Weights of a small GPT-style language model, trained from scratch on English Wikipedia.
Size: 8 heads of 64 (4 for keys and values), MLP 1024 SwiGLU.
Architecture: rotary positions, untied embeddings.
Training: a variant of Adam for these matrices, 437M tokens, 9090 steps.
MLP neurons of a small language model. Each row is named by its layer, matrix (gate and up: input weights) and neuron, and shows model dimensions 48-239. Each number is 500 + 50 x the weight over its row's rms, rounded and kept within 0 to 999. Numbers have three digits each. A neuron's up and down rows have the sign that makes its largest values positive.
After each neuron's rows, "fires on" lists the tokens most often at its 100 highest values on Wikipedia text that the model never trained on.

L4.gate60:461467489445474488508607389577390527491491510552495462457534456523452457453469602499599580505477532442508493522418447436539439485527594465472495471462568568546568490478486458464446494485565508530572561517506414444502569393518485578449541393443459517464552592545535546530452505546546507422480505499610479581480436451565529533475505561468586520476481413471571560439536422475448477488544542528455475450577515560439420492482546518543496665470457435455501514463515528431453455522640449443549547467446517526427401406461501562582579461534460484524466561470407456543526480461564507444
L4.up60:538472541488519521518496478535572476522566444490506486477508591516490489513477578552381468468536529491515515428432433485465594475523475515554488487521556470508490471509526512508431502415516516472488552568558449538484469457479524462518536456456566490512612474454488528509534420498500485522450519427537515508471546480592498447468495554521483528542450541449492502615533463517485442480428565486489558463522494451449545471533523501445433513530493398568455381552447465448545464444583413542503501541511540523408465582432558563511545500468488522465415496433476507495438503539501434497
fires on: ". ", ".", "all", ", "

L4.gate470:529563444564506602526495539579440522500472369516459462486475524504492450405506464541489466507508644450466484528595441477479514521607462532511581481575494489487492540549594512572587522481475434618545463443510469556525458515497445544430544456512514490525494516441458487534519506556426481515454537573395485474618480521439496512538593561415522566438415534489521452503478599455424405472480569517559503496423437439548500585498552477507595499476485380494495556431377449482522489434607555505505512439466617571565525459543487427423474512457527435561488547563485394537509454511515511559
L4.up470:503465524423455550510561576560544554469494535470471465381530500507473522482413458505521514530468588574468510494613585536407471453559505509414421474426497509421476463518483533635565469523528457486509544497502535558502476504415468492482489491516548496576529461517495571455571529421465496542464487518510508529421506506459516512409543585550554449556552522477533511487561653562427519498467481527479547544464483525501577485609463495443537440492530463463485550551538535533516536530497501425464577497579526458536574512468454568452465440545498520493512526333485484509563516534461527496
fires on: ") ", "m ", "W ", "\n", "graduated ", "hold "

L6.gate716:516545472571454516505434482526583529485502480570605440399483430516478459554447559518572425552464461404402585547544527448575500511500513519560508477520516578465503503539632512483461533462474503549534563451512472499561557531482503580492498463582544520568516506464466415439536535603509448495458498409432584476464555495574485431508610475488502523525589530463440507551497428442408501562453573464513474549475394522512554517410525470520510487528520388448524503527477523522485512474513572548403521580535481610538390534494458476447632510514479424468476479459541430507519519385503508520
L6.up716:484472535622564469524536507479472566495432515542410458479449520457497437530508487545501551530510517563540534498475612485434497581527448486509547535519428500505517473502504472418479519476435499463491522529555540516451470463445508535519548450565514453479573462534477459512528549510543561529476461569464502484490424476467502524494532448548451508461550429597492491467576406398420624492550478542517440491438493574444597512480461409541486475468488423523515450449523564493579555523531546506576405559593402495493428482472545510531437487447502564470487478494435407542602527426535505475
fires on: ", "

L6.gate903:503452466379461600522498464587488540424542537445506502453484531491429441520463505522526461556510550515504537471490506446543431444500459550449525458508562451461472581486499392441451432470571436571484423589533461557569549514427606533469518431579498431576484543462468480447480537545540494554432562534500536538506453618575507515577577575476511568467483419519468512413510486486558494544444491523520439544540477535443483521536398498525471544513504503530528606469495484505490447570501436461489524537517445466519491519503533558536497539551505460564483477520497433543454545397530609471
L6.up903:492495489558409434401495472474482451508555451352470529385580525565574483500501507525507451490542514449459412450448458477535516521477492539502558482394551423568540570521511476444494439510525474531529517592545528475493418624600511526444418481486461553538503466605580528496465523384471460512502525496461586535532543532522468447485442587483562513403522513581366422491405456505501482460467415462448505504527525585482526540480459546483478477442482476480461476493485449529463507420455477488595492564489506467555455532568453519453499428547392421497549484494460427510491490510553440550
fires on: ".", ".\"", "\"."

L4.gate875:504469533551519494462491490570477516489504473442623526501506495490486480447528456527493524483518514459423427406521476552597587459572486470566490468439467514497477420402460523604549409444549402573467539510525501562537498527457443545514488473581534476463511518567463515420554473425555590505434592469434371561634493537485473538549497467553459546511473517514567446510456419539482503512453545517516489481474476544489393446460524485508554514477540424506509498588488443537550448411500478519489564454437502507497436555465647455454513601503402508440505415405428515499504468461499505441
L4.up875:411422472539609522418469529512543525605568506534589500460583486472382503509551520468491479503483457408542475439439443475549524426420443409461484488477556501570543461584543593554482538494461556448475507479482518476553481528483552462514529549522441447464497455477450560517547485470639592460391508543483518556575525446452479491547450499488487448501486462669561415524459512537523466477481444492453557604518485502511543505481452507528596482522580551555481463492450576416564521527498449540474571553511436531442474469523463506449463490464506449529484368544528448478444407452510457528
fires on: "of ", "Is ", "and ", "& "

L6.gate380:444446466447570467464538525546433394423554573471535483570524526546442416500508485558527610532558501534526527550489374509505487446542589524469472547493517396555451471513481414554478471503530423474465527425499522473502565540482434526460468441549494507502522601532431550549550526433496571566437548385560510530565459581544492491514566474484546508436478478640524466521467518476521511444496536555451600613499414499403415407538535503486497500569513525605520486524490519543462458467437583468555492418537563493516462472488566486469512482467486569525477576592543498508528464514451413422
L6.up380:475498543410488480474563444537491444441508531389548519482394530480372475462572433451473430383517416581553482498513516604484520467565592471458529536445603469525438518426469537574402523401553490588434531547504531528447472473600402498528517534501572509405487514526594564472486562476468517568458455484527402486526568466478456477405549594512414509535508567517584457495517526558425509457584540528440511585481461542562449529509495493491620512496459574448524539440479547533523540427567528481562541493465527511564508468453515418553522456581532460515556476527403492498484455444544426507
fires on: "age ", "–", "aged ", "of ", "number ", "top "

L7.gate601:564499510432572557524504561582491410531479411505569496480468494416437459497448480512538575500567458470428396501526451526551466450557452509546482391462521467535471537577551440479463497494518531491436418510501526570433487584509477527481505432535547533508489485497481431509573542457553585566457542494475481524468445570562463495534499462573457556473478471572547488548581502490447494514403580469508552571529506538459448406420503564526515449480525526557491521589490442510576468425493553432393317562467603539545551490514427482517633526476419416477527433504473526413495453482605420484
L7.up601:520449461533487505568580547500475480526385415553486490431493467531505500561520531463526413507512531459519414466443500497482493515448415441441487446511497571460508536591353507607547516515481567436494460526540440435543437552503588539436434503432428479576537448544558460458557446463616493393463497466454544453407555464501518500527414463584496520462496486560670503510504586468543490496501491400566522549526514518470551459506443530415522420510511531577434496604581486518502422512511442567541439458485521464544560486442421513459590449419484533537376533461490463481417463418608433438
fires on: "of ", "\"", "| ", "and ", "Robert "

L3.gate200:578561530478564527599466406463565476546478508600453421445529422453505454508453565465579556458447438498481467488525427554567422458498537601547527422520580523438506394477502382472456485553555430483499532446488459533496538543462530491496411438505530528520446519499401540520467495494514514537594460510488588463472539500493449402485478475472426530501513489551500488505434509498527465442599529433473482510421469398509497613519574549546451598540551340568573530530469433477478429434592484527509455507454386515474496500496571470518506517568525519511451436507534442598607436494523569545
L3.up200:409596539553580541432566444435468449439546493446578554507556431536551433514515579531560467523546549575533456397464398464627473523479536593556469433559509493504474449451540515543444549552527568511442554478527505436561412409575486490489534450476475504446465536439490608533466546511478485461500469420509576415436530505522572404552484452539449469569391424527485527466529547419594495537461525502498550474514491546532462535474414579504500567438520449506493435442447490511511467526451441440496515463493537503544450479529484484490557504458487541451537544525558514419531530501591501429
fires on: "."

L7.gate815:534466555489455507470512495501423463452552397551462446527513518506518468477407524521509550523502479469541488544444421470491537558489479490490449462546558439552589452520451532467449474480443531470528591491534532510496479519476516517535578492544521489493532490512490540452441545548487622482492415465490463341461494473460454532425508492429520444566453518419533578535465483517410461596469503448590469479566466501567553563522558534517574463442426536475483471485566391514536609435495405493420464524494562472502543513564564392493490571507468570369555546531572544459471393589549478558
L7.up815:461464557487483502492495540453507478443587573565560492505456506522474488509441494471485545516436511571559432518378483589467463452573610486467449590556519484564512514555500481565443541472415427501537547430466470510457479534517477579456523601451569376512573431425427524490483537482549540374495473549519447542529518418491462539530552528552512556548562595579506526540524552457531483535451526445567469470497471470546522580480511552468525536440432488497549514412507499550528564543494440476586420427537458465461408517489425421511502408495601532447466551509544553489457576490525492433
fires on: "| ", "\n", ") ", "1 "

L7.gate993:498577512538520432495409516596529581441566550465447499415531473386460378499530500490611560547468547491473478461556471485540539515598490491428513504487466480508500415561488514538523454493443514624587501465557527426572496503479563507494530471485555475525541477516573558488425603586617512434486513468559542397596592575526503551539608600440427654437449497486528443456449544513489496483537501602507485566581442590467489542447530524569563548514514452508532468568424427440451517555478474423611460574515494525539525488428518524528516548492487498561555444441394478476490483491542546529
L7.up993:527474501374519522427448499585545502498580536451509519395420553401523431603542479529518479482484571461525476536501438520540499529470471552450487608433515476511592536585486465538505531442500469519477538425593480492507502530499512465549493486489591566466562534480528522510495555474552456481486580434517552499522563490463411479494480543439495544409413600534513522441393502614479495511440451513480558488584545562491509530437496522491485563434474505492490503521389539623455483514483495531603493538546531506506499457488510503521473431504468452473547478435479468506519467489585479515
fires on: "==", "."

L3.gate182:500569499519445517492410463476383443463464447489447511513486527491474553491476543527480511556457505557403485526463534530551474531550452577530523488515506620600553422471401424461451459530415506548465513505489519472491532486528472513512542411481517532493534576498477494519477485504468492522498469565463550597447545561540567542512566507468479492516452562505543434473433378366532542507533482522510521539524495464478464435461571583491458431514466482525538539518404394542472432473522445526606523513449552490467481508449473620511530471459448481437462479466424482470606545534464445486
L3.up182:586625452512574476470596472464370472534448444502483364526551485447489443554527531517487499408563557524435518521603482530517452485463413480547498449536435506442455528579390503497560508502637496476516468462467362435478447550557549451548535418449525504404437479551507580558554469500538517535456481468442408537455515519568469532487515485475575556462562473469544463516511494495508379501530516443486437419515493502541576500418485485540510496428548552530476523561493527439428536452441457489529470532519434481538548532512582599437497517432541524505477568506389451580454492464429420453
fires on: "and ", ", ", "/", "& ", "-", "of "

L6.gate3:411469522454538525493429533519544474552471439548430502480474486452500526475518494545506570571544513511546482527523451470520492553488451447549512438484503500497576465423499553518445462441577506484512451542500612504594491586533474563375482479496533546492620549504521522517521447547481523563517475543409475520516528594495484409525549464529452464482469545499531456420455435538499558465593438544498491514543502462438575556484547561511537440495489488497484526516495463470456455504554479550545425478540571523416432519433450496483544545486547528457576470383484399411499500423475483563
L6.up3:410532511516472630505506491479439449440461571455543463420600473520457589478566508553534503523511516454526483481430425513476460525446529413392434492562495454464538505492497540541484542434505499484511524487581510525509446534468582599481498410496451509436405489443494496504520497518511552443478474431490494524540606469591488494465467490520537413490469539528517573564473459537551412549490561545472455510518495524471588523448510565468498504519543550465484442445467509475464486532444541504517462503622582538559465397551484551512536498430489490509563489462491505404569485515494432491
fires on: "him ", "of ", "\"", "San ", "them ", "=="

L6.gate998:507483488475517518483525467549534411406568518507462514523462449545439464444503438549492537460544541406509524551506471509507491461480461514536481578556504461488437571488570474477495485525537463585500513458428520545475486501578424489513453449460505489517498499558469474546554454502470528583410540481522497530537576550587520514549570556404475586504404532479502375514551344462454540580488490463522510564543456541443481534492460535553594639448477517448550613510466546456567433478521460461567521521497569519373489409577539538461510587486424514407622502511550518587481477511542527470
L6.up998:460402589561545520573586466480514477436513441536501528518489505496432451540477488513508402445500507448501538606477471657476455479465446496500469511390491503506490463485523522570519485441607518491472516454464506605496513554529481450447534471585485418480536562490415494527484440507439538501501502475510465485597468473580503528565430593471437582533539524421519509481459511591547544521564390523474531574489488393582411463559476521565508510509459559500429470492527549520504552531556543526511549536538522516507506483538496516462453565525530529513495540543482516579433359406445533550
fires on: "/ ", "–", "(", "aged ", "- "

L7.gate220:522484452398576488510452505452579543471505545507453442508452497545443528484476517511438508473522501559449489478418487484487532490494487575560437455524506506518502544462556425438412473557480402522465525541501521517509476545467508554532493539489506474496556614520497551457555497423547496471518457527494510489534460492505462470578510530518516433504488480592486486505470508473481461476710500499614389449454482588524535555500560486577582498503573390528559538482488505547462453576510572636482584497464597503480604572413458461540443514563535571548522447516416456578584505367456441525
L7.up220:564419510422499479469524512558471483544444542543470464476442452514489448546459488569655458528454451617433567517507523509499577436493513473485530502468458632482580489490525624508457483505543548495453500508518489541525476559398507473496477530551574586459545538502463580449537595435471492466545433472536555545519496506452484525549487452474508531504519509545583497503526565508480493465528466540517501554514487516475414452497492473467510493431489582440474558472599499408550479537467442556486530580482396458522434508482523586554463474505606481505560446479508511510594429406563505472
fires on: ", ", "which ", "), ", "book ", "film ", ",\" "

L6.gate177:505552518561474547523474506418488461473507473553467411461576488414472464463403520533464516501521566472439422504408511495540479556544449515496483490474420493514487503439493441481503439483432511479396541433523503470530548457438548562442490464475589498454509515409507492555503655517573474482646455567609472495380456556511528475542551524452433531468417458566545488540483522458487573544514541513539542517523521474472502499529448592552497534485499539459455654563454600418492482591476535584525483593462509517541560534473530487496539541510473602507431500525408478599567433500525537477
L6.up177:527469432519483514564507528401458506457501570464387454494585513530509537505457522491442509512442574423544595468442535448511451459465424521494481547414516448472489502560544492457581551485544470506536530527480494455482530479555517595554508502454380534583565462475468442517513543532522470558526468535614609397444452440550517465450414431508519557467496504549471493550435466481595391488545508519578525565429547499463473464426493560475501548495478514534542590389495564484496486550326520483408583508448480449569578474476531500505483551561508452511471579597546487494497522477531541497
fires on: "his ", "her ", "\n\n", "\".", "a ", "s "

L7.gate939:534506489407604484545481398478603516479482447593588465549479479467538528554593510596498558486554502515471478530488428563478492477484474476559521529588515569486605488409524412486451471414477524458384540418460539450530452518465474588522504376501559531466624506459466417522417544453526535444572515461424479639569572557446522475446492550474503565539511554425506422611420377467445465489576442475509457479421482473494524566493497403593511522493541402512486544507462611493520430545481454541460433553478505525409576439462486497502537497562484508457453547458445389571528513454542505406
L7.up939:528520523469482529567528436481578435471512520535564507564516572516438544503559553505500478462547480547522574467480480480490552550434573531529535478533503502514555578479573511553428530483533456485516550439513504457469544477522499437521525460531579576517507414446458456539415459615480490417528503528516528495616443523528473513439492455439415508538524492556513503438439438533512466534535453445534491561514510393510526510570566438505460538501421502529494503428469475354489558567578508495554567435509513498533558507492529510510502540540468561517445533549513454517575526507505588445
fires on: ", ", "is ", "was ", ": ", ".), ", "the "

L6.gate140:620481524492437523553538532555416498541531551563535534451443472502469430609462529548487555459418589516455549571427529458517420572581505506494514524542534424519555465489562560436531423528530493600540535489492525458463460516455474608492475475489467544607537515513426509456445482478481563433473551575403442459514495568408450461498525554493435464452515586476443468593518473578422546490459585507474531493471451543465481521499495547408685529420533449533557456568464466457475505451535415446430553518614504577537449512472485564476522556613545532498482480476462460420455514430508499526
L6.up140:459500456458433521415509529574446542504486423375557447481479578533482565476482429522560488393549533437494468451563510505587573543577494495416496506499457507509496489581383509458469488589605494521541548579494473453492529536468464521539467536464501467540518487564470539454520432467413501513445431467457469373446578533487491540557512552528463487450454443503513473540481606571496524583423496549478497522588475484509525498503455506520581507394573511385460524533467521479466478439407559544540550546507593441527486496405555546587490561619472514528521580414497530494520540461482462460
fires on: "\n", "Con", ") ", "-"

L7.gate777:559488484386533462517522417465534440483479490459455438484495530495503543454467470522450486466451555538469489476467539467547523576580505464492470575499436576428550612484578515541449492389425510472435440545551490513505544467577553454526597436491472550583503512551527527507489578475512570498517493496582487490555433475475446492523444438536468537590568515504421511402481546531488436510541458519494419463474501465497400505444614559594469515484595438594457497485487543481523524517461523534551546469464539425446483479457483480518435498565593457524425476573428483585532443367412582461
L7.up777:548529489496488544563537548529589461536472504533484560487454545439481524452469522553459444499389539495570485506507556521502435584444481525492538511468567494505466624445553529434446528399504503535491421526495536486522512508414560492548531451469436529498582578452480425428319565606486456562495451551647365586503476560447495512506485421456449504500568405520556564387463447504515411529584395521581460487564514505430560534589547517479523513494462507549452541454564541360515572525505449490529589532464546578427513471464486470513530472651524564482549497416412537560535444437478531513
fires on: ", ", "\", "

L3.gate355:501500497471557509549472387551451477507484481442463485405480473436434470474521580539576485526477578519535513440587483576497381535550467460519533496492490507510577444446520423540410488524564501589471536399549489576541558439427500563472521441524576487462509433594533536527546504471452560461503454488505549532543529471544505542617523555478565562481497476454489413466498469531459475506561517533567525558420474406476493594538599601450579569496423444436489505464487401483529383469502431503514628429503482513573471432553478518440562552464442481499516513444441467544558419589533545532
L3.up355:447401470406531428428489493440511494529543490351486562463559469543530591508441476503491439571569548604595561476462484486538556448501557474474457407481539441553558489498489424587497517480463593433564517489514523565436520487505443505592534533559421499563578575469496439513463446506583454416527580512519436456563477483413553564447533542449476581511503517548533499547468459484536489590557449438431458527516442454487515515529463531463485459444418473448546546540445457474533495508535477446411530505517470428481482497597413541575497558564487567508576534449369550397446519550523493585
fires on: ") ", "hold ", "by", "votes ", "wal", "goes "

L6.gate679:600621431460455459527453419547608620498569482488488431542491560507506465513524479471595519497461495528508568518529461548483530580541570575511492481508452516502509443452523458534426500425561520507530457502491493476561529484523492585501526453597539526509597561428513488555523501524497437542553486407548508510474465508591469493433585467458507486412565446544568427506560504498465459473490535488488527443465467506477503554471593490506537558485518422496470498455420528389443431526572490580533450538531451518468468635536499599476607532616486530465428497462418521548431450502461497442
L6.up679:546530418532491419542518535493578479579389451520466451508501465587537544505541530424489444517501537479467535474611599522479489507458428499483574481442444450480575425482536511487504490598507529503472440518572472499499594511462557478471631430498530466507499417479455563494524488554463494548467407561498473498455591498501500476546472450518436486550516517467573445438580418495494523444506487517465427571434504525438480412507532398518495491420607453526514510479580508563503474583505469510569535553522515486605601444508477509467524511602514460488438482564491440515450526345352430401
fires on: ", "

L7.gate662:533499535500476533506467524530509502495468502467464474533555533434447466434500413442472568478522502587506527515498553637434560515603533499512510477417386555444469513438551491507474433428439484522447517417563519502485521459474539485448588453539523495556434554463471496578546646399472531548496470399500574492528456527508485437623529506535421513574521530606513463527525519457502503550515604554513585573484396543511444517487442456476493503579589435480488476502507535589507328464563538506403547605436478468557447547393489576525547524496502432470528572507408548455492446472474497480
L7.up662:515498446520505517483531485532528500559557444527543383503514475597479460570502553475513564530551561468451500450535594549533639553459455515413519601489492508489507461539528458478507455539565418452505474538481444441566502523511497467514532506539397464482497452491457515544566468579526531499533521514538603410530414532504496507400450532604519554487541474444521541448428549531562440493440590521475450523510476486564432542453552560502555601582514554567499569519526517530546550507433538460532510459489534465502564424439415511477467507464541512568539552547440483374375487600424598450
fires on: "is ", "an ", "a ", "was ", "\n\n"

L3.gate493:471584465509542464506526570498496526525522487487471456561479453427514558474512505573514651491505469468504429532501516529507511442505369558543584500480450522466565514445583458451457518427483508497457479476454475571415542512489531551463421440598462523455598545543549480503567618463509553548401520543441494486520525450470475495541499466537484498549520469554519454571442491394468607511540518576453544493472519528473479525363498515552447526549455433456455510433520457554484524520583442511439484648485507567510500457527482432559510542483423443468447415470544513508398437482472445504
L3.up493:574482530547459495598537429500592473435497451457505469499542471596441466582530580474520490516530563582452534429453498570535447437521393527494557486491544484503473511591348613544453499530575509503415528519405456548425444516462518463480520578496472510525519459538453447440506533530493534477535458506496508464511630521516467495468489440521412473502516550454505478526530416497496468502455376446535526546484505507400454406507489406463534502518492568613435425542506518483487546496474389472540360488544418439499549474489459454571528355491487567536518379546429476481569479506445384469
fires on: "and ", "same ", "of ", ", ", "("

L6.gate989:527500415434480512400517531532506520500504533495500426492538411518412545443519526531508473599462572509524467505500423534519474480513583568584548567546448436571475457481424349563472505443509486486503535493548546479489582610500497479509473418493521407592516439495516528505580557415491619458448504546466491585496463551506431433445611467448489472432560537477479422570546511491516474549604559495450575456459445541507481590468516585556552446530639429483482528554476535496507461527442434533532512552539500521562504450402432506474535550543485515549536503480481412489507432434564436534
L6.up989:515535427514547489561438475482558597523482470486471352491471546536479556540598502472464510604486526450390572453615473487494530499500553537516562504496464490564574494513423535550541484406566450506488514497495487504523595503513514463497488366529549451499505422526458462546564463500489479386528506601546602502510472437600463392479514440539454638521528497494533491494601440498472539496581507560403456481427513552483472560471569502525533505473543380574441532532469509529441449548452502543482523508465475488535545516445494508525503534575424554553487534454510418522500491447532505534
fires on: ", ", "born "

L3.gate1005:645508517513432532514506484580431481428561534543537486558567509452429500508477600407495493532558480521535501473524438464577376484582545491495549552454485527495504517531514441478489488492500466511483536495539490501435566474529549504542421420523557512480510482505469545556470426512597507507513588436624488469536446473574441487511480527474568522495424454543500431491512465524435446433560527485436460513562477505484407439495533479473555537574507396509551529551432440458432457430473499454565447518437428501411507515444507515508449474516488457576483452401455441471512528476521526504
L3.up1005:595455542448414485498467397503544459382528536401477581460524520553485494443439562479518510539579513492485493505464502434518471478469511407542543519467431408483469594491476547537527493572514491446438493517558555415457441534530424432534497449534582503488598514432550539531487563524620490494549578456390578422451577501507395440478473511506535518412430475498584495513531548512498500524495419570543506585558493452577563474503467542420466395479530506505507544529542498477450517401439479444476560533464474516457450500457488474464574514521395564524494470572447522517485479460554582488
fires on: ".", ".\"", "\"."

L6.gate64:469418525343503546540535522535547475504471446505551484494568412430521384456506492512511448531469449483495493477446482529578495531473414557501471518488574456563474507581509490536562518492504585501429564414515472429537503490409465514561440553484535448516518547463506369478552621440506552510472447409510585515497542532521535423537507504434541573501406548541536531520527499545454560508503493476566509544426460465563471468508510477482494530492539519534514536475444589453508424544608435438493492536500491472555477403566483504483499413465493410486484425552434483527519489562563465422
L6.up64:439449590532449494538585442561537421438483551498562536451514494464539421574533533561589427429504447436552604440436488518480389604474494462539506461471487493443517536638512581487515475430430578539422446472597574401506499424430515471505464528488563446503630565449512455413558582481549438393526521489488561552405485444458491456520465447514490569524499473513495464516540480481446675516490503442492566686532462468552476462445522508463480510470512464494492545520522561482527444534539387564565486493503518495580491574475482509544442443487422517554468388509452557499485508455472545493
fires on: "the ", "of ", "appointed ", "for ", "| "

L6.gate957:506557412487527517534582504550490487493451439535481443475444376553509562459484495536594532478505550523479531424572587391499593494531480574582474546569439504517572492538590540509484477488426443510403454494526490511509497476543482550474483536472495503532465439467609493601561612577518544455591495558486516546609470483571492459503490467500564506495490601455552441595529489521535522536504548602491526470570513472515528571582469456469445465562562491613470557474439528495542536527606522521500508522465503459513501458484490524524494607492424487544496474585452457482476433528484560449
L6.up957:445467506628469598471514456484501503511479507467520402523492532575461543586435624468543440574521552473441546479501511464529516551477510529505456535493517455502482512469588596434527537455566481478491438492482494493501506479507488541531470495575473448510581416434421538582451526530443536492596404467477556457512407598593466458541517496537589516430520571508466599609487435383593498512479520551424578494534537439574498538513434486483494591637587581493362478511445504475535561503520541557506482461556557439556606511494533432514506484441581528452497562573464484483488466423509553534
fires on: "a ", "\n\n", "), ", ") ", "the ", "th "

L7.gate258:497414489372550432490485521518571525484554461504439474521479535463597517469516545578474472504454507538423508446481515425496531518468458502562466540538524485520561481538593491545487501474486382495547564517478433461435506536513482429509531447467597442469570588360446401492472553529504517503461475496527497572518527530531454401522612475443397581420562408538428496459502504492627450544568433510512530521525515542439479579557581549525547567484540486484470470473439510446512479448578500472511601484454579497510521562555516396522500595580563504579484484497487500561455463553437493437
L7.up258:552480471493491614537519561441488416511524502501432517480441534432558463443499509433493490524431627534601552423495482452482459562461433487524570527503499480566494544541535478461542493478523491451523467498513501491476579559523574484550565525452574386476456488419528577537448495547523556580532475552613541461528547498576476482602542457520445597450514510482477551422512481482517534558562429546388568530591564427489537520513450516490563478561604447451486435555370624511521436559556523483557508456545541471504488453543529472528488561535564575547527463525497491518511448515533432432
fires on: "and ", ", ", "(", "| ", "; "

L7.gate495:441513477558595579615574472508505504489544502552463496439535507528536500495499483486519545529554461422475555571477488563401458546472580500508553415556408489505520442481561484635395452505464552509441498512480487462479585519526543579504476468491559516426538551486444545559570511501538586593510491529376459524530456464586543528429527467511542460491479491493405406502563406389463567476479494455493615442454507422509620557554515468533481516521555465571426535589511568507440427555533448544509529534467455490457441610530606471508538557552400505590530454479532509465425432387402473458
L7.up495:482446500527547442550518469540464495482482557520491482549548446532533479577496524602537548512446497470432550441441457489437446496452373510424558579456436473539463438529462498512509409437471477539456563571504480489479501487520466509555570521497471529520547465468453508487502471526426508488500509538464382424566620548523464482472537481543527450479511482536528412543461456469557513377535499466547476509518542513479534577473484550479437570426541453431459474474518516521513543556532455574517540494454523551551541497497549407431491456517509471497603452494545493559521492436454484481
fires on: ", "

L6.gate503:578407574485559492511539385473557496514528504512460458510495455510421558480510553591456441491457560525424472448411506523499488531467431506515514526523503453542494386454468491504342528514562499575486499482471537527467510488543470564481457476495451498560473544490460556525437475497506509440521596502534554463516481407442511481497522561461554373543606450499429560485495489482467508536556451463480482533501454477546501530600577486570543532441545451559449566527534461426457493447472519497535541499429601591544413511402484488475527562678466524476543483555500503454492468421466448476
L6.up503:648510456593512433470547404558465496473523528557506471438567495536449534459527536461448481496452477464584592522519459504480487553438558428479470593441497492534455574511491581460422534500504546463506572508421479530484521487528480452503563454547452571508474421522451511546376536416460488505441462481487490548559444501508472458448426536504564510451468601532495483423560379461486431481512540438483511518568553457536492445482489616602461603582590503568487528540589482452568478487443453462454494487560565531506545494438487525550424454533447476517513493488462586560458493458413489476
fires on: ", "

L3.gate962:587524493590526429545480476573464520463479468472435442473566479554423506437388525548524525543527507555529470463534522539560527458516483501424511450531567578533460462472469567461464459480426481491520593512476494503550511538432481469521494487537487458479579619486474467548448431454542512534537588557516455531557495531539513525505520521427535528485463546591590507580412510527472577480491559511419543443489424490451416493427543582487547438556532427555522489530488414513480484499459432589566482447538535532427454561473543521590539429469435565489487519574521491534420556453560454411
L3.up962:456410495627527453529542530422575470524562579523500523493586422434513450458486540611558414422517539436500576487507474400479513512513487477466484366547442469606453564466482485532518478577477548500468494563387471473506352582479507486572519495434527509481487479501423509460530449452510523450487517482550565549525539469477500541610542455464493435589519565517558401548559462475498439520479500505459532477496481485581516480428448519603521403455470541465453513525490479456558418461459427467487449447569530477476468485627554464522468421521567603524509490491430589578446474473500516452
fires on: "and ", "career", "of ", "or ", "to ", "million "

L3.gate1002:605536463469560460518451437557547483523600505536472413496498456456478523484520514588509466540536451508441528507513496575423567473532391440510526508558521458561509457481482472568497445477617472486477506465467423487511492529519422434545521417469556536507585580457486520588497605466530453558507484507469546501495523498489468499604547460406496450499436479573502446526513488454531484449444501444586552498427421492526549441481513438450594559470527536509445497581482476485431508535493450518436510540498539537418527481509587518532651533495404414559533415485415538494452388532472470494
L3.up1002:523493474532486483582476514550560538585548414492553419456426503590411504478471491492512437473543522490438569463445534494561398555501514401455609501523357480430606504465479540533471527546548492524571476506589501481514498486631508499399479405490438522491605454503552483477541482557551462462448456500538564452432503446558490560524460460478546521528469396509547525569572456504522470499423475492536457518505527532499590566511576458481571577492551467571518507546472546494511553463479406518513530503390527499564563477452490459497462544466503476520449561522474544457438533533473534439
fires on: ", ", "in ", "), "

L6.gate602:467458489494508500572512524588588497510429462518498504457491487433422476503517554562481502425460480567507522485463507476467491554593580532534558514481518588468551544469534525381413429459543518487526495521527559509496480479464488454491447491657525603498387569454407438509541565487508535510442501502459488525500433547636439515596550561492539528474522443526423464514527447502430474462516480513582426498500463521523544561523529476461547517487599437522560496514462572453464461509470487547526435575568479571476515525486473511571617462501425627567454433554440494523517482400405551557
L6.up602:470499463425614397637466469496502488508503529539502444476513526638508511537420499557553516454428483476499488484467526555619499545505470479495486492507437507510475433467436403515394493520510466499592436384501431487551484569571444543565543391494518477536470463515452410525533475554527508500498483539550446449441480503526578537457545460522433505547478475548510379463557499421545582452493483509492507498473499492427496468460583491520527550522577496514471490483526542454530535586500385495482452575499482554447482573513642517518536546593459530548540429483502503607437528498434356428
fires on: ", "